Weights of a small GPT-style language model, trained from scratch on English Wikipedia: rotary positions.
MLP neurons of a small language model. Each row is named by its layer, matrix (down: output weights) and neuron, and shows model dimensions 48-143. Each number is 50 + 12 x the weight over its row's rms, rounded and kept within 0 to 99. A neuron's up and down rows have the sign that makes its largest values positive.
After each neuron's rows, "raises" lists the tokens whose logits its output raises most directly, leaving later layers aside.

L4.down216:49 37 37 53 47 42 45 47 59 32 47 69 62 24 64 50 49 39 51 47 42 68 37 21 44 36 55 59 50 55 57 42 64 44 47 45 48 57 46 57 57 61 59 60 65 49 50 32 23 44 62 42 76 57 61 60 36 62 44 46 68 33 63 61 51 52 63 62 48 52 38 46 50 73 49 63 32 46 45 54 42 48 41 63 44 50 44 43 45 75 34 62 36 39 39 66
raises: "iley", "orth", "ished", "come", "eed"

L6.down91:29 63 40 58 42 55 42 61 57 49 75 53 37 51 59 59 55 44 36 69 39 69 46 53 57 63 54 38 66 28 55 61 50 52 57 57 62 54 50 62 82 44 54 45 25 38 64 45 56 60 61 51 63 47 47 66 48 45 57 48 49 27 64 40 43 41 42 46 52 39 46 48 59 43 30 55 55 48 54 56 45 52 51 42 20 34 32 31 44 53 26 56 45 70 39 46
raises: "===", "In", "====", "As", "On"

L14.down144:35 57 54 53 44 60 63 39 37 45 60 25 29 37 55 41 48 30 43 46 38 48 44 52 61 50 42 46 42 45 45 59 60 42 41 42 41 25 45 37 47 42 47 31 50 69 50 37 41 40 35 55 60 68 19 43 36 52 66 39 53 45 57 48 81 48 62 50 58 42 52 67 40 49 55 49 60 57 35 43 50 61 64 43 31 51 33 54 48 76 76 46 29 53 31 44
raises: ".", ",", " of", ".\n\n", " from"

L2.down142:25 45 58 57 55 52 48 48 54 53 62 54 49 41 69 50 44 66 39 46 59 45 20 55 66 66 45 34 56 36 43 42 23 48 33 53 59 53 59 51 68 56 56 63 52 29 44 55 53 37 87 52 60 52 35 60 60 55 49 29 50 29 64 56 59 71 46 56 40 40 44 54 54 64 43 51 56 72 79 46 35 60 52 44 30 30 45 52 29 53 48 60 34 59 43 50
raises: "|", "Source", "While", "ements", "|---|---|---|---"

L15.down423:78 40 52 42 38 41 53 28 47 44 49 64 51 58 48 44 62 61 53 41 37 50 67 36 35 35 70 43 36 58 76 54 72 34 34 61 61 17 51 54 59 48 34 57 58 49 64 41 42 41 45 48 40 23 38 30 33 52 52 52 51 53 37 37 66 49 51 46 51 45 30 57 53 60 42 54 25 29 66 50 43 54 42 41 42 53 53 35 42 48 34 38 36 52 76 35
raises: "r", "ra", "ri", "n", "se"

L2.down139:64 58 41 56 48 38 69 58 30 28 62 30 28 48 51 44 73 41 45 66 62 35 48 36 57 55 49 59 52 41 43 46 38 46 33 60 57 54 38 65 44 54 58 42 54 65 29 56 68 46 41 59 52 53 43 27 51 66 54 56 61 45 44 35 55 62 47 52 61 34 55 68 40 80 46 40 48 60 43 35 52 61 49 36 26 39 47 38 35 53 39 26 27 36 58 50
raises: ")", "\")", ").", "),", "):"

L18.down297:52 49 39 45 61 37 53 36 59 37 42 50 66 57 51 54 53 49 59 52 65 43 67 49 33 51 42 57 51 63 48 54 48 55 55 38 61 46 77 56 37 60 46 58 59 43 23 45 36 46 79 55 43 56 63 47 68 47 35 69 42 33 50 38 55 47 41 48 64 41 30 59 37 48 60 70 67 67 28 54 39 41 17 47 46 47 51 48 51 41 60 70 49 54 56 57
raises: "eration", "ered", "es", "ette", "ering"

L6.down182:56 51 38 37 59 56 55 60 40 58 15 50 42 52 31 50 64 25 57 68 61 50 77 54 66 52 46 64 43 50 36 45 56 48 68 25 43 48 20 47 54 50 52 54 61 66 54 55 59 28 72 56 45 36 46 34 44 58 52 72 52 33 42 55 51 69 45 48 47 56 49 60 40 55 28 42 56 52 51 50 80 63 52 49 46 56 50 43 62 51 52 42 44 68 47 50
raises: "ours", "rative", "ette", "et", "ato"

L18.down122:54 39 56 45 38 33 63 34 58 48 55 54 49 55 38 46 47 54 52 62 63 44 13 34 39 48 70 35 43 54 51 46 50 46 34 50 75 47 68 42 56 46 55 66 37 41 40 72 33 74 52 62 49 44 54 53 65 48 58 65 60 48 63 51 59 35 68 56 39 29 41 42 50 68 39 55 52 55 39 29 40 36 43 89 11 63 44 56 55 46 57 54 55 50 47 44
raises: "ers", "er", "ard", "ering", " than"

L19.down141:78 31 41 63 37 41 44 41 63 61 46 52 37 40 56 43 42 51 52 66 67 47 26 45 51 48 68 70 48 56 42 51 30 32 56 47 61 56 34 39 39 41 55 51 52 39 40 47 28 50 73 57 62 42 56 49 38 30 48 47 49 50 49 34 39 57 55 46 59 56 53 63 38 68 41 18 41 46 30 51 63 61 49 54 37 46 53 60 68 45 44 55 53 35 34 41
raises: ".g", ");\n\n", "outh", "ager", "ago"

L18.down94:39 62 66 52 55 42 62 32 47 52 54 68 54 55 54 40 39 43 62 52 49 31 20 44 47 48 60 80 70 72 48 62 41 45 59 48 63 44 42 32 41 78 53 54 46 30 27 64 27 63 67 55 49 42 56 61 36 51 42 59 18 54 39 64 34 50 43 68 25 53 53 43 54 36 56 62 37 56 49 21 53 59 52 49 43 28 30 45 44 62 36 69 73 38 56 72
raises: "er", "ers", "ering", " Games", "port"

L3.down168:42 42 78 41 60 40 44 42 62 59 38 55 42 48 38 74 59 54 57 41 53 38 46 50 27 46 64 44 58 49 60 56 38 36 57 48 76 53 56 56 46 47 39 54 34 49 52 37 28 48 48 28 31 38 49 53 51 24 56 65 32 33 54 78 52 49 73 47 63 41 71 50 41 51 53 36 54 43 71 63 50 40 62 55 75 58 68 39 64 46 58 52 61 58 52 36
raises: "ument", "z", "est", "uments", "c"

L5.down266:59 58 51 41 65 44 27 30 47 49 56 46 61 65 68 55 24 62 35 49 62 23 59 57 46 43 45 34 24 67 46 18 49 37 70 70 37 49 38 73 25 48 55 64 42 39 48 57 58 75 81 58 53 45 57 53 49 40 55 55 50 52 36 57 36 58 67 45 41 59 46 41 35 48 58 52 41 57 55 51 67 46 50 45 41 46 56 49 27 44 38 22 62 58 48 56
raises: "ards", "ard", "DST", "ctor", "hold"

L10.down217:54 46 31 57 51 24 45 48 52 59 52 60 44 64 44 38 69 38 53 67 58 49 26 36 52 26 40 29 63 60 33 44 46 67 46 47 44 37 78 66 69 47 34 74 39 61 28 38 56 34 67 64 24 62 52 36 49 52 69 62 64 41 54 64 43 54 44 40 59 55 31 39 54 48 49 67 35 62 56 46 29 35 51 58 61 52 63 34 24 44 58 43 52 39 62 51
raises: "ces", "ged", "ced", "DST", "izer"

L5.down291:67 51 60 53 38 55 51 26 34 60 19 56 50 52 46 70 74 30 18 60 34 26 58 65 74 25 50 52 52 37 66 48 47 59 36 55 65 71 32 50 56 52 46 52 37 45 62 50 51 26 49 41 42 52 37 43 46 64 69 46 53 48 60 68 51 63 69 48 57 48 56 32 53 62 61 54 35 57 36 40 30 49 64 46 47 60 35 47 72 49 57 61 40 56 64 52
raises: "ably", "able", "ox", "field", "cept"

L2.down211:43 47 51 38 53 55 70 61 59 25 38 44 58 43 56 51 57 36 45 35 59 40 28 40 69 42 31 79 33 54 37 57 61 46 37 47 51 64 52 45 50 39 48 52 55 70 59 59 46 58 62 48 54 47 62 44 45 41 63 12 48 43 57 68 66 55 37 34 45 58 67 50 53 50 39 48 62 51 43 48 56 44 48 52 47 62 45 14 60 46 34 36 64 64 45 24
raises: "ivia", "iv", "iving", "ive", "ives"

L5.down439:43 82 47 57 49 36 63 47 37 44 68 54 40 45 45 40 68 42 54 59 57 46 51 50 59 61 62 59 41 51 55 51 44 21 34 33 59 41 30 85 37 63 59 54 49 66 14 47 55 52 74 45 50 46 55 25 37 43 39 47 46 55 51 49 53 32 62 54 64 50 43 60 47 57 52 45 55 49 49 51 40 42 60 50 48 38 49 51 32 43 54 40 33 45 63 56
raises: "\")", ")", ").", "\"", "),"

L17.down351:58 43 49 42 57 62 53 19 59 52 39 55 50 63 27 61 23 43 49 50 44 53 52 49 62 51 63 42 51 60 34 42 45 53 56 41 52 34 31 57 66 43 53 46 74 43 49 57 60 43 57 48 40 45 50 70 58 53 42 43 55 42 29 65 59 48 42 55 53 56 49 39 61 33 42 41 46 35 42 61 61 38 59 43 92 60 27 31 42 72 32 35 47 60 54 33
raises: "ually", "ivals", "tain", "ée", "ican"